Weights of a small GPT-style language model, trained from scratch on English Wikipedia.
Size: 10 layers, width 576, 14 heads of 64 (7 for keys and values), MLP 2304 SwiGLU, vocabulary 32000, 92.2M parameters.
Training: a variant of Adam for these matrices, 1007M tokens, 7683 steps.
MLP neurons of a small language model. Each row is named by its layer, matrix (gate and up: input weights; down: output weights) and neuron, and shows model dimensions 48-303. Each number is 128 + 24 x the weight over its row's rms, rounded and kept within 0 to 255. Numbers have three digits each. A neuron's up and down rows have the sign that makes its largest values positive.
After each neuron's rows, "fires on" lists the tokens most often at its 100 highest values on Wikipedia text that the model never trained on.

L4.gate1248:149143089097116121147159112088119083127157125116150133142153097134104126105142096166111125109132105137098163129094119116125138091167146114164125177119110145134135122175141133116143151147158151174155113135117130124092125083126139119170133105125093120139105136086118153171148106136120143130107105122118175087130150115102152123166181126133148118127118173130100160152133118141143138150134098116114100095152131127141197161141143082139090106152168176104167123118116108104166142105151147193128111085122174091133130147118170150124113187135141125082107158116164104128108140137078112126098122141147104129107161111112097157104112151157150125139109101100120148141146164128135154106100131125146087135129137165116166147133115125125148135125097108095098194126121122126142121140141134
L4.up1248:132145161106134121086127138121129101149156169114150112153092083115138141131113129154150138145186121133162145105130151118169141127150132098096124122140120139128124171155085124125163122134140120101105108151151131144138152117091116068094118147189168128139163118121141057170112132141094137159132134164142101130118169139120150144112150099110198142154157138143148115108131129140098132120154129124142150083115109131091166104097133120107142126128149083162051102071119065140112116123147121132088128137074119116140098105165132128144137114117161114139103147124103179104168114152113143091106135145121137138144135109101117082122127131113178122128151151110094122124092170167147148124147082092136112106134123145137106153139151151151163145127130127172137119129166092142138130160126115
L4.down1248:155150114152141119121125111099104123125133163103135142107175131105149145111138094147126151116109120131128184150117088169152133142167193148128140217116114122126110142155126112129134095119141160177176115122126134169149104121119153174146153121113115132179142135151158136115158115106138127150111115086108146128108132125135134129159123189105073164101084162141116142105148143147137093179104123112116133074171120110109107111112156108151096141160151145094108119069083140131132095121128126126132122157117165122155127101161132141155082197126110130100130096076131119144143125102064159142181137161157157091146151157137113096152095155135132166150132097131122153159153141123104131127125145119152126113121145119122131090149094135158165117140129120127088126135112116141137117122151142
fires on: "\n", ","

L4.gate1354:135121097077188125146126077113118087085085169164083108147155148132136147111137154119120135128143168141157152107128160104143154067115154140139110101119155119094179092139146102132161109126068055153148124132164138122180132133120139107177103070170097184111135165123150089161103120083156094130151106171152122138138120145124165105105092144154118149122113108131105118124093120076117149131124124136109137099127162192139130135134148123129153164148137116107155104107100127128107157109085165145153147144140159095101144145121140115145131088127114116103140079137108120133097113120134158111119136132105133141135125137152119173136149116116151099134178176060101104163178134098138177114088104092125148130134091096165095133122083149137124154147130153133094114126085140150115145125149112
L4.up1354:129102147114106108123115159102172153144136160117126105120114130114091129129099123164180113137101131144140146146132149090133135116170147157131119077135137134109157143122171162112097140139097139111169123134103117104088128148134171119146133178090145098105086138074117146128120138167128112173151128101114119164135157134112177141116121125135090135126136131100142148117123117098135122163094136132064109109124156162128075139090095136126148137156125162150124150153156159165102174192121134125110093122142110178178133119092149125141111130095159124163120062135128153124089101084142101133142114123109089143127141121143120134125122068121112131129117141120139065146151107135148122177121112107135098114127131114128096128129131144129122162107140154149110130121143138115122172070145166
L4.down1354:100151128116119162125140061131105112103111117126112093095134124140189139090184084145128144097159151163126128101095139178118127125091138065177148155160138155167136096105111154101157135175113162133125144147148120131135118153164107122089113053148132175133157157179155127177116121121162128103093101149161153126113084142148090095121134138141155105114132128102109148134132109112105152151176102078145106117143112092118156134108129116135175148117118152113147123077104135139157111065128133098102141183117111092134123138149122155137160147126113123119142105080152066127088119111122158131159088143118164130129111120081157111107136164112140098157111137087153134130130141124105129148145144130160124156129087138129155131136092113129176155139131103109130154139107100114114057137085136
fires on: " of", " and", " with", ":", " des", " de"

L4.gate2014:142105159096153094119130153109121110152123170181174140104114148102103157095119082118160138116123106142135152123157153135152150104128115136141142118145110159120112120122134166088112138154142149134162133137114138129146132097141129112126139118122159110135157149126153119162163124134123089159113127123160153125144130110160135113151144118158114106118168117136138158113164109130087125114100102137102146115134131140138131115115138124121117165188100108129166136173173097104104079130127122139148136108174144125117085122109120155178092130159140131140094165140130135126126148168146120111115155100159086134121101159142136167189133126128144131137139148175153145162097158082126165141100121105129155137127131152174116156112116129160161139133169112151100113072102132150131157130159136
L4.up2014:108127126123119144101090125143132142157108089120159135115162157142173116147101141105093110105158052147144122099135164141144144119121130149143117161100120136136173096131092122204170124145152124162147140107146083150146156117206169163141119108159152070113114133154105129165081142119149125104117106140125074126098128129105125085110125127153107099172160135122120085170075108146131103137098144152111128089111117125137122121138104080098125148125163139161160127112129125123138151122108139141110141094141139142140079112106134147127169129154133117142100167141078160160124152122145117128141123138132110131075105114087131086123154132083142173116119138112117111148097085176138107123113100139123158122115098075120155171145168164141137114138188105127115113130150133126126126115096148
L4.down2014:133141144117140120166092154106151092132104180142112120100143117121111179104118132123131154122137131119149138142120176113115122111138113155129115125130139173143180151175131140093117151146130138132180143095100165103129148126113151160101108110144132089157127149114158119130217144136149115104143140128122138126143087158157116120147113175145162140152130146133099160127176137091109121120108127098108144139163142114122144105102137135140129144156105109107152113108163117115108083145146152120122124165120173133112105106129060179151117123140126145136106126141118111114100124149099108139170131103131127160173102112119161147161156134151139096124105121160116158115113147084091186140117138118114132132129165117140128112098157132143106160137108121148122118137105092116125154148136132
fires on: ",", "),", ")", "s", " (", " |"

L7.gate2288:136164123122126050104201131139095120133107128094123171135183147111132115135096140167151154161132115103067146110126122108131180130137143108130101107158107130160159135138122151123182121153087129118198115088049154179124139116123160150169114149161138128098108112104155123136153152137114111135116094140092106160117139112115160128156107142119078138104164184091124117116121110110149083150115082088129127140120124156152113127156114100149135136135109164118114123149133087128101151117130136155129082091082097122167113184099122133164119121135141116104114137140108133151174182126119117145135158074126159122114131095126130108148141115121132163146170097124125105146149138127128170187109165105128133094122100156106091120147144171148102110172131125128097165126115172161114108103165115
L7.up2288:140143119122106090147172118126111110097156140131117122130190134169132116124131147114123121140148114141146077127106134153134124120109161151159120098110084145093127166151112103128100126156100169138158132108134114116078147125098126104168131115152138115121166147193117131118163147115142153154137161110144134173108119109089106151078124121113125120108166103124124110112110103131140195138135087148118095129112113132121123094157181109123128157113146117099132105123146126123121170150136104085106085129130127068138104136079105128104118157154119163137132128140137089098135149135126115154118095163187122138091138118119117117103131132149126123174138189137123126148121158149124093104100078146121126148157120134115133173156101171169116122062154143137093149153132100146136156098129190
L7.down2288:139079128127110162145156117114124175164099171105146114139124118120115102116089110136147140115103086124104132122139113072115193123139095111181101137158130113114181119127127124117165100100099099105186123099127133155160156107159106164118108119112148102096174088054152157109160106145110145151142125125109142147159113100131186137128119173118121115146110158140127063110105132146140143096113085105126122113148120143170172163108140124134093147150142118134131141135111110155108113112115148132107110117156096142119108149107120183144116111135158132134145170089113146154159140112141114090194126108146152087140134115094148117155121121088160127131147099129120155120126114102140139162159133122166124124114117142164126136143120091155106078147082135126157132130098141109099122125135125
fires on: " \"", " ", "\n", "'", " 2024", "-"

L4.gate1667:095130115147166154118122094101146147154115106106136155074124150105132179131137157145132119108127121109114119085158181202143108122178162147119135149111090157092122089154117160158120113104117140130125141095114088121126140127116141139160121148140121159147131149139157087141109105117133101164138093121131115142099111156111103124164143119148123169134136121098140127092113112101137134094131132163146133154098165155161133161095106067163106155115117133146156116132130124164125066113111138116142107136152122084127139159117158125171119091156123111149093127172145136096170149110150073175100123125157132087127110143127132106129115111111133131141127141111137136142116144113117151156160118116089121124186152112157144168110137121169165114134142084104135120094154137145154115169132181
L4.up1667:107108102146137129105152112111152170106080129177134098128149169132159099108143097100170159135106110133120101110146170134097126149143136131120096134217121177127128111088115168183123155141152116107124107136106081130145141122142155164140132151120166080125091148150120120140135141129141165147119096119132127110145151143108105122098108119127119151156150155138096129167119107184146112151098135124146147144104128142160156132135136176134147117174157146103138114134123119162105132113142089128119076107099117131101123095151142179150119130132118120127134133144077117100124146117152143117098137131118132133135129117134116120116102126128154143104162159107161127131123124116100140144118154158146131112131142124161141155174129162126120124164164115112078153083138142117110117174147134
L4.down1667:153129129119135125140140114126128141162091108113111161053108109135111162163151118133149117141128145104125141169103124104162148117111108112134149113074108128109129140134153081108140158140092150141139136104123182117090139085130132167099125138127106127150135160107122123105123138143104102112124125117135092145115112106139112098144137202113148136114121106109147121104132141110106125140108130160097153155148123135099146114127124096101127154141107123125146148135118176123113111123149104127108122162156160159142100133104162099124124121162146141129120136126156131113112105140123112169213150169180170087126106122120180125149162115140142127091118107136140090132137140150116147121182047119102131114157129134129122146079135121103108114151116071117134141108147092136130122129073158
fires on: " |", "{", "x", " of", " ("

L7.gate414:143116158072141101113119127134093117114144095111123142111126116075108175108178157161116110127109095102148135148124143048116142136142136120129121154123127147098122135135121163180120131121127100101115138119139126170102113099060098124112161145115153117111154084090150115147116112103124144158119165132160128113124107085107148106137136112075197116121128142085125131117132122135095102103127164144123125117152155157117161141108122130078152136099166156176107082171143141160113129146146151168125101127111166153163137139157129145131156149134102118101115147125159124156162130159120178118125120160131124161141116143164131125184128126140119166148150150117095133122122152141170144060136081106169131115094098116163138144115104126130121154097126152178118135116127146154210136087126101
L7.up414:146128096112130081199159148153149185132133131097146153094126136161101163140131130096133097141129137110054149119131129106151107157187137098144172134146143140118137166146102085124134099126101159159079098117130128119119144144082136110125146133119096175138155125095130159158140081092105086147106094129164149145142117149161152105088096109133106144154135139116141109124118114133135086144121165121093126127134132101120135131073124073149123104134119097116132083123121119096136149156141100155145112123135105099162055161112164171102130070166130135124124122133147133149136092091128146105126144092139150075175059103159102132152162121160130149127141134129102089120163138117143134125154152120122108126151099121119090138108121125117150142139123133156102114138146136154118118151104108
L7.down414:150119151186113177076077093127164097131095127124136165100089122103142165143100130176100151111164117144107078147119126085152122143127110111133095100131137157154108141114143154136125154156124144071151096117113100130125132130150102151095116115127114128148160098152129101108139141111101144126100155149107149141154105113104141118119112102140175146149125116124176151175085140134110130065134136091108153132153127097137139156117134128119133135175101142126134130111127109087107106143096132119129082101106133116130114141132121100112160155115097074103117138182201143150131162100106117105074175172132103159107181158190093138142090091132151130091107114155131120150119152117172112099143090159106117129123135127096095119141127100127074130091162153162122133143152095170115097091121107
fires on: " as", " and", " the", " how", " order"

L4.gate1390:110104127122146098132114121150120144125099162122145111105117097105132136115082117109156112075148061150128114133116174149121142133173119142139084171093125178138120140089143144103173131152108128117186125105112111133163155085146160171149130084134135093129099147156126123171091100110158141115109150127104138094118155107154168129124163159141122127123105146092121142132123117143113094121113133130101133103101160138119131137111145122151127109145131109130117134154165133127091142119157156185113080118164142118114135096136143132143142154166160121099095113142075151118103135161127090134143158163158080133149133112106132152120142149100092161141106147149138117172091135087104148088110144132167147119159093123117169173110121120123149149102187086125147141109150172116097153175120137
L4.up1390:121157132122130130124087089143148122132105143141100112142137132106115166130136084122150146119100080128109136138105123121115091156137119138089145178117128170155187116097113152156146166108127068127123129101128073154151134095126133168086147076145139140135127106082083155103133111131135123121112115145128145129169117144114132094156138122141120101085085150129183118126140124116122151142115095129142121156102130127137146113171150090128123156132098137127165092116135144141118134116146155132149164078118130157091091125122148164087120135154140104112147149102144103154105153185144094136126118108110099143127169157172131138128123110178146089144132171157114168151117142115087161111102123144151127141103150124118131097096111178127096104123131112096101159128137126132120140137156100
L4.down1390:107133108136186099086062137112140135144099139122136147107121111126119155132106146136159105104106121124146139123131153121083146152129141109140132177095074150162129108111108136134142138155113125113142026139085110108121125139084139197137105124129142126132096149111152143123160099132074098125112125138053119111145154108144084159128139156118188122124137133092130135152150151124151119136124138115143111089134135131144157121159070128151119087149129093109108143140171149116055135131148123121150128097113123103115138112130124117125137149129174141114131114118127134106125121163140097130144144107130091132113115151141092145159100104097140141118127110156143168133150128107106126136160118112102138108154113126149099119117162120131122139185136118143123140155092152122127096152119118
fires on: ".", " |", ","

L4.gate723:151144133118127155162120115124104109131124137135116151153106098106175136149142071142071136164168144081108140118120145092128135143159160135091157109161137113128114155120098161100172133115142100171157125115144106144152109155113167111109162156151106132116117122123132144174158129102096124113089085139110192180100122083096115126142171131109126114146111147144116116159124109111167105111147121154127157086115129107117143100114103109138099153158109113129157106121146110115150107096138148157107131045140146135142117139117145141167153121143094094129121158168102145123138135092135113136138141119135114121086114075116104143086160146129091110122141121135129127164112129145145163148128126090138120125132114124102104133163108121162118161091102116138092133133152127126138168156102114
L4.up723:124110116174087128103120144118133104154134166125167116156132150146121123137135108204152116129147129121124112151131145126141149133124119155139094096115133147146133161131117150131158135145110178148131119120105189130073181133111128105135092127140145143151130119112095118166124122155165140141102145087146088120117147110115120115133115083156133118114144127143138089114107094125092144106121116132079130119102168081121132100092111116143146146164165135172087081119138141134137112124123107139136091176068156114139144136128128094154165120120188136101133141135167134132161126162098095151119139113174140128122113129132112108137094124133108131101101123146132107120147159166104147114091110135112110128097138111069127160086149135168106077153142111129149154118123093126122166093157144
L4.down723:162147108127091147118125168129096075142152170124149134125115141156140162161138122156074168140098122169114124149135146093148155153129114175111162151127104145131145109127098137116168125115142132157163139130112107146168114129147137112083100137086110144098131140139143144146146170104155135141127135151143127122130134091092117147117123102129128111139124160113106143123153096140130142144136148078116149104117163121155153115135138091122088178177141121126113124096165074112137144094139158148175121125133178149138122147150119141123162150137140130113157152134102152110170146115146119076149123110159154141115105118122143124125132171115147130138132103110123123100125115142164156161065147105126072146137142119115129102202113140184150146149110136115054105164159139114105152107105135
fires on: "\n", "born", " children"

L4.gate249:114144123126125143149186106139103128133177172124137134081136131140110150121072149124108082117143093124160137098097137109083121093102124126102133107133147167149123145110116115124147108110107159191121111076159117148118137150108148127112160173120148140115092128103101120120120091143115085135140154143168147104075124122112149137110116150163180111119100110097115122096092103098145121111135104111151088133142179138085105106110164132103167126129134165132119139100142141161112097126113104091097148148110134119115146143106139132114106127116139147143132148167113131113112145094148123174132155139078146133125132144110144140123113141138142117149138123139162117098102141133114122079127177132097110149177144171141159146104143120120171131131121053143155149116112133140097117125148147
L4.up249:114132118111070125163163112153111138144143106127141144134133146135134107091164132081092133137136122142095125163080137113150099157133110106122146165127116144122120115119156137131123138151110117133112102139110130129129082133122181113108150058194114115140087104104141139172137150165123149133085141146145099140122133132108162114162131135144166138152137136135103101132105127161162136149154108132085113114164101159079063173170159181119134153094089152100129121154170115146090158135174145112141149176108151162165129125170146116138099134188117100133098094090122153090127088105155142107156084110105138129107132098145124146142115155111146101113162106118113121091142131153114143142121153125131163097118094150148117133164125125124133164143097169171133124147122146172113130152192118
L4.down249:142156111110133096127142108126135151128154112137152128140157151135098183141131156122085130071122134128147120117124119108124102146132115116132115167104133171143154159116073087130123109095137139165107092097142135109124165146090198122094124122123114157144103144164126165119098087159132145119094127113138099156126136137092095121124119136146134117110078157139128095142109119108105133131109130137157114132142116104102100132141148113114133128161116179111188136097188116150132105092133119106039199171182101126140132173126131137166118158121086148175162144153119100145142122117158095129093154120115117110103137155127147084123122186081122171144112133122133148127149124161105124110125164122148131130172097129120137152153186145137130149155146116151132133135114152130127128122098111
fires on: "\n", "|", " |", "f", "s"

L4.gate2290:114137106150101106153155146146091181111137153098162098089165103131165167142148074113095115123128116165175155130095164158119121139175147125127078142097097115123121113133175141147167142121111140104145111098141121132142140114120180116163140123137158163146097157102138174166115098115138152161100120133142110094081123089095113129120148146149144132142090079108147117135103137105121123149111140138094106089155154164142122122086166100120096147139154113173149118129119136132119114128124140118155168136127139145144107128178174113141128144131112113112110114175118152134132118157128071144131100120136115114189137172084114114127173130086162145151119138121188104110122123121158143099151104125135130152145150127104128147107099110160126138126131134125144142110121094098110140144132145
L4.up2290:127126127122088102136144166125127182074101136111165111134107106123166116135138144113114096122080088119138133166127136152103134097116128162114118141087121100136125085124150130148173115099128133141108137152165119128119097082118169165135129130132094125107091103140120130148124130117117159100071141146116124077129121086129132110132131141119119160131113147093098146126093131096114076185149139131098134092134140164111108130115101141135089099168132134163157105139137123176112114122114172162098117142092148156115112089121141158148115139148084136140133108114089137115115114120120117139158072139106090142168121118132120108156150116091116137164131127154144134142137072166135147135154160108145123122165130097100153154098088105144117116151163107131152135125151144124089132113093109
L4.down2290:157126153130106082134109142134095132123144130106078165135124141156114121097130137149116141166106101132102105129167123128129157130106116119102117169108124083130102170126100162122134126115136101108098099143142152093125122093130156129090120147155060107096108107094126110125174192130115137115092119127069113120159216145133106089118138097119123158158189152097123089140169126130169133141172142128136092131138107111140126139169122157139130129120096128138139141116143135116114150131143124103127145129152092128136111152135148122104120074137108092125118115159145121115134098174100154111116113104107140108138125145132143139144104104130094080113149136124119160086142115098130150178172119118157135117156107134135132166125119135109129098128095139125155125139112147145124128159108117
fires on: " |", " (", ",", "\n", "{", "x"

L4.gate130:099077104116101122156182122169067109123150125120108138110160118143112132150148133122135087081142168163084102100122119164179146122102161151122099093105107156085113100109216146110155138105097134124165120143145126112071130126149119096113105168149104129113095153104135141143065137100100114138153121089165113185150127121113124098136132109156116124155132107154094133087107142121103121104130184137150149108193151125114122122122136142115112160111110161138119102119108111114130124123134162129140114146147152136185128105155131081115115117129125160114101123163134138113132127151123148145133158122121133124128145145122109103159124109117117151141134128117141139136116147106122116148148155124124142119128174141121151099128100118170128130124098099096117107150134170133121149157131136
L4.up130:150086157115104134105128084156141128176125152122126129149107109184116148146120140086161100114130094163132132142113123130135180138173146110152094084148138101110137128122165149134135128134124117118156096117145121125099095115150139121097133123123102131112119126125134149116118147107156178180124084130150140143115119146120142129149143124158112126138131078190114153096096105131113118155183139114125107137085107124118126134146169113131183163171170148137085099131132120118141125116153173138136096134088121157150110131126114115125139080139121153197131112140078131147158143085132144137136129159112152140137121153068115158111141148105170080133163197155140116131130134183163112127138135121139138154111151163164160132084110123107127117122125138122128102153135127156103124156119122
L4.down130:129139070110115107150127119162119118120112136146115100139170174142161108127128156169103157066102159083079122126109130161120095102095167142138129127161112165151148126107144134130139125174136121115151162104139127080133122117142121143143121120113148172149157132139129135135130155125160125164154147148159146136104117135122115135142146127104111110150120116107104154130142117155098120133108121136153090075195108102143135134132159134106151140137115122137154078111128102127153094095082108127160102141156117135132114085148154105105115136113152133141148124148159139147088106136122120123154094143178111071101111128101134100112154087129141159142106153106077134176116112120111136129100093122119113129143125080083116122142091111110139119101151129140138129106127156132140138130124146
fires on: " to", " with", " of", " following", "|"

L7.gate744:101110158150162116064119100122080170128156138144111122109152166141154102139107128127161118108160147122143142137167111074118092141107167143087106137143136174069156175057087129122110165155134115142117135116139147131150142121108135109108113146126127113113124096138111137141152166176124093127107120090117155133091101095055118132143148096124120145148157142094131141117105126136183095144137082151144102128160140132176181180142134104136108123129178112130110127097150148158102102155113167111111149168119097124099095141134153105106100089127156118116118097162128124138133113152157130110122152113080142133139123133113130084127129107128135131144133145095132143107105132097158147171096166122134135133154155117084176173124122123132086115128136105132109134121144160129136176114129126
L7.up744:126075104127160113151132123139107139164137134172119124143131100162104115125157155101127139120124163104162094157162125126098075129115188147129145095140142144145144149124104125121122157139143093135089138134132133154129125107115107156138156116080129158161135109128094109149131156192097145101120067159151162153131105149131121163197143131152124091163170138110086144134101148179144067108151128141150144126129121112098135109161122181169118113113144076135134126152153117164109142095101134111118154165094120122148145105143142111158088122141153122094163124105125133130142141108153133084107123128081167128190124125123138142137115143124171107137131162103161146140113165147117102116136112147126176154155107126160102119141155140132117105171120131168105166107135140144131083123153141
L7.down744:179119131137106080130089098099126084112123091116135132143158133151145145161142077132139094161141132092134102128157138136110116127140126141130130120150151148134169103099134130146114128140110179101105134149110108113126115168133144148122145149130121137151154121125144150122117122120143140138132120139135092151120161125156097109164136152121131109116116133088134152193099104139110109110109162120115174141175104142119106102135098188117115176158114160100143127112106133128115167109150065111102128159172122097127116139135121071115132172165103123119158082055137094157081097159108146125191061144125162144110134126103108107138124159137108119135167179128143132131170135099149147119098131139188151129092159134126181144132136113133142131134097093129086138123128120098118103132185138
fires on: "\n", " a", " |", " an"

L7.gate958:117131115123104141152139104111100140155131176092136116136142106132160109092132148111149104163087133087098122121120122144147150168083148124127118111117152133144122135124165128107107115155119118139154164113143137113101166093148149136133149136135113132133064079130141134121180114130095098173069094123158117121113190129119112096144158099147114124088104142128136156117123153120142136175125119134144149129096118156109093092144168119126120149123167144158137115165097125134125129163118169121100126080182130110156096148098140105115149131105114133131115118147124132116129116105103170064129137097177156081135099103160101159090131138096188156158193140105105139127145150130135135126134106161133106151099116117116098118144137153161145137110167154161124136085172115110133096099103175
L7.up958:109125191149098133093127138099147088122138151119175124097166107143136102108116128155135120134091167116127113114075063103135143157122090136174144088124132185142118137147133098098132124133161117107105153133142142121127099116146093135121137187118178091131129174160117088110113108109145105095129119127079073142126136132190089140152123135097108050116094144133103116122115151163127130123119132154140157152079152165074103118094085129148131141151155125119116129154116114120152084141130136113125119115110132137137103147142081110143124119129179101164146097128105103122149148107091095135155141115103119128144137131109116141087097139102144137173175123097143147142145138143160134148131125172141140115184129100136179112165164130134113157141185151136134135123139162129157113110082162
L7.down958:142122127177170099113095137094117109112144102161155112131151124139117108153122118111150113125169150095169144148143084129146127166143132121142122165160144150137061140160130095131122170108086149127125115087152135134123132121115140129114120087087162158131113137118143098139114122112144144147160142113122090152087089120108141131142131157113105122111130127121176148124120153123138161084104145090092158120084111096105134127167121106130142158127152122134140155146081130099173114140166114107174169129133184155141137127156158124124168109139134124125135038078139114118098133131111121126147106146114108130093130145086099137147125149149104113123087123155107121139119139137142139136118182164136146145166192168135114138118130120124121100118099141104116097128067126136154146131139115
fires on: "\n", " first"

L7.gate1355:068116143104130161100140127105062121141131091116161139080159172171112179157164112105107107138153096132158131149146101118119144119099147134095154120101177189117167148127147183124174180141129138124115117115103139143126160102147139128123127125131160150114076099130092103142155085172118142176090150143111165109142171119088137140127154102115102136120144113108140122106107109162128167128140137109116085150132148099088133129122132077108121098131114145106144105115150089135108150140114130152137149102138153089120124128120162144095147116131132162080102144132110108124173111097129151119114153109131134095148125142123125123178126146139161137100148115102117109138134156131140133098147157118152150102145141153099133126102150124121143116119112158108163152099116111167124142156095175
L7.up1355:107148121151118153120111170132100153133114139128124120091154163147118144159146135101088085117123141133146117127112122125121156130075124153142135083086159147148152153159104163165132154109147179159122156115078145118099142109110197140154118141125175152118066118111122133112099138101136145156144130099109158094112148096116181174136174112151124111163141155118118101110121161162138100179099142142121098156055158110080152130122093109106103146155100118146162078124139113166125148127108125155119162116164139150164139161123126142091156126129072129065096160137165106141137105072104146157148089113121128117095127107077105116126157149163172148133171133113113123151168161130147104079130140137130114137135114139149139102154155113129161136160133160095125137126148136126104129159099146
L7.down1355:153127115153121101105104135121122124110116099124103118170121145120127093115109152112147134116124113129097118084154130128162150173117121146108104091123144116139081109112121114142130152129136155119103127103170134139125123169098153150124076137156082164149119146128142075111157120132107141125133121115112123128100101157164114099120117198144155090139108146136105081101130164143133145098130152132156121119118117115128154125127140142073120170120159118130086136102173157161116124097146144135142115136114161122111154113154118107132141127078126163155108104000126132135107143110178089124191133141098118112154115117140144123183133149138137074165110129103123142087129105147126125097077127161144142148120104139172112109146151153118143090142170092184149118100106164173088115081158117
fires on: "\n", " on", " On", " (", " Ha", " |"

L4.gate217:125122190071128060084108084157123106107150114141146156121112141123125118127103099140112155106146115164107138130164136099111100141133130144131143168112129125110084137116145164133117138171134133112143131065101116126145123130136110131130150099145186092134119117122094126118141092114118123130152171115104120162126111133104170138124133104139120114114134109154083117145130104122146129165114114152168118120139131125110181134124127131153135165154123140142146126169139132105106149142138146134175131155120139126131119175132138106116085167165125138153122143160084112132195142133128136128130138156165088148124108132167113137165118112102144156118093147131125164155142148133134157099132138094137127124117166098134102138132088178175124072126140144113131125109121174115171159174117166
L4.up217:146128131123174119174100143137138123121127119191162092102131142131134144070116127136106112144126130130122114126137113131147080116130096132146162163161106161137140117108094148122117157098111159127139134119165133146147173160181166107102154110133160094138115120121127168130140131137178107124123143138140152099128116160122146125133152133131100132137143123158077123128147144135112153131112139142137122146152114118128085127143131133125143150108122140088137153150154102119112124135111125126099112154160095146111136097130142146132085155155117132151099163114119099111125137155143115105130105125175116115155122075171130158133152179099138122122122162105144153104102164088091141103127150120134117184087121129133112123145094135101137137141130104116120145108135133133157121194169169
L4.down217:144109147168134101178105110115156142095146149142121130093143129116136135144150167102150102124126128144117124136163077107114125113153132138147150116131140158125149130098161107150165150125158141125138141134091129093150140150140123148090122154156148093089119152123139156123122144114161128133131075132155143140119114157142125121091138253123146177125159112127125150140115133072163136120109137146143127114130123122146100112120101078173158169133130125093167190117143118114118079155102121145111132160170043123126132125139135130158143125084116131131084107030079094103126149138139110130159109122125142130160106136123128148105122148111134130140131164131180150096130111112089115119180158136147120169091146122124116154155115160096130144116113115117143110126119140133134130167134170
fires on: "),", " a", " (", " A", ","

L4.gate1814:134162090142109124142169098167113149163113137131156083174121117088144104149131113152128133129159114137101161106105125104123091131149191118119116125094113094120128135129152136101096155121152116152123097127107093145114095132124162164111104095154114130136099124116130129158120119158096143168131172140118109147103110081074103137094135176136136152142115143113152172098148120148129118108197085215097117117124074137126118141099125156162107104162174112173085116135135162128125127133134169111152133130104137121100128106152131132156104119114146091094100114117082121153119095130120150134146072146093125138134149155128112149130132141089132156104125138156135130132148126098152127119147130167135134110136072141146127181126144111135106111134128116103103116098126091102134140094140153
L4.up1814:171106102153104170143148109119101105110112126097086101114100115113151119091155135113120130128124109085080154157161163106158158129130139121095107149122126126144172124092146150088150140112155129117092111142132158135134145111132136118145133060115104109138112111120129129191086135127137145125101118120108155125104106104101125113137128112133139113146087132144119140120099125141115156107125122087118146142119145132163137116110095129154123160102131148179140077141105120116143158109153149141116069071088168132108168070145127142115141146132124105152134164154098139118105111096098164156166120185126110117125120154125122108107140135162139121125125120109103145126121119127124156114125145106137121132112144103089117134146105152118153128107146139152093119113135143124117162081101165
L4.down1814:138159120114098069114121137122124113104133125138120141118123146104116155101120107141084140111115112157134115149089094126136128157130134147116135124101098139111144107125139121123137089135115100108159127130099105156120110185109140139085149132165159119140106104132142103107178136143114128097117144120091112123135157141154140130116122159148164162112179161157141081137158137135116099141146149115150117099158110101131112100125152145102147093136108108119124143115105162164094113149145151093130134075108101093116118122133104111151122114090118096101108141130174146166148161161091154115164138114114129103107120163144195139138126109159075136116085151137116141076124138128074144175150135141146107120146122104116110135124110143151093127130112145154133113162092112137085116123128098
fires on: ",", "-", "ed", "o", " and", " ("

L4.gate1236:187181125103135125141162163143104136079148141172181143084084114115158146130140103103157109090094106110119156143128119114128124112149122101135148158156122128133119137121112164142135125127129167151162097112122149168123121106132159116112127109119170118138123112086127136116112109156137105121133090102107101153120111100118183162200147118149184126083130142136128143125120137122121133146103149123122094100168132124127144138143103127080142141145082134172130122123119107087133127109121091112103094108159104125127084143152121122135092130149145137102187145135135129158145106127132098155106147102164117146144136168129131134130122136147123116219109070152107145093110116130125153105127103063139134153119111142133127125123087162171152152080127151167110140111157132138157135112129108
L4.up1236:157157106157122155124167120140101156157126111130125161120132123136156090152075094124122052116140122140092163142143112139123125134123138077113131100083158091134115124135097130137115119104106142141113125144107144143076168115117165115127117130137181115125119123104111147146106140106132126151105113091129118126124112123101146105164101118156106124138132097137135102146121082123155155131127147158103105086137129143122130139129110089095134159144112135120125137134079132137112134131052146136075131092170108108099146154139102118125119120078147126109120127159136148170112171145113145149133144092166135130153087143135112139114133140162141126139116098134093154069129143105144088112160100149108131150122104062108121085153114145164135125106095110148116199130138092097104112128149135
L4.down1236:131191107129159140149166132157104133114131149151130115111122109115165136179170109103137088122116117181150149140131102126135110114140129117119171150121128113104137117127129144109111096132160130136121166120149130145123151100163144137128139107126129160137143174160166147105145123130131141126131112096115141138109139083092155147192178171103082124113105143125126109171124102091132113143080125110097149139176139070124146103180134125145122128156114106147132119121117116162144123142143110138102101148138149174139097117122139129137127148128148143101164177139163106120128135149138129122249145119126156138145109154107105111119137092134138138159096100098139137138118125105096125088081170092132145142139102125125139111118148153138177121088116146116093132094153135141126123100129130
fires on: "s", ",", " time", " later"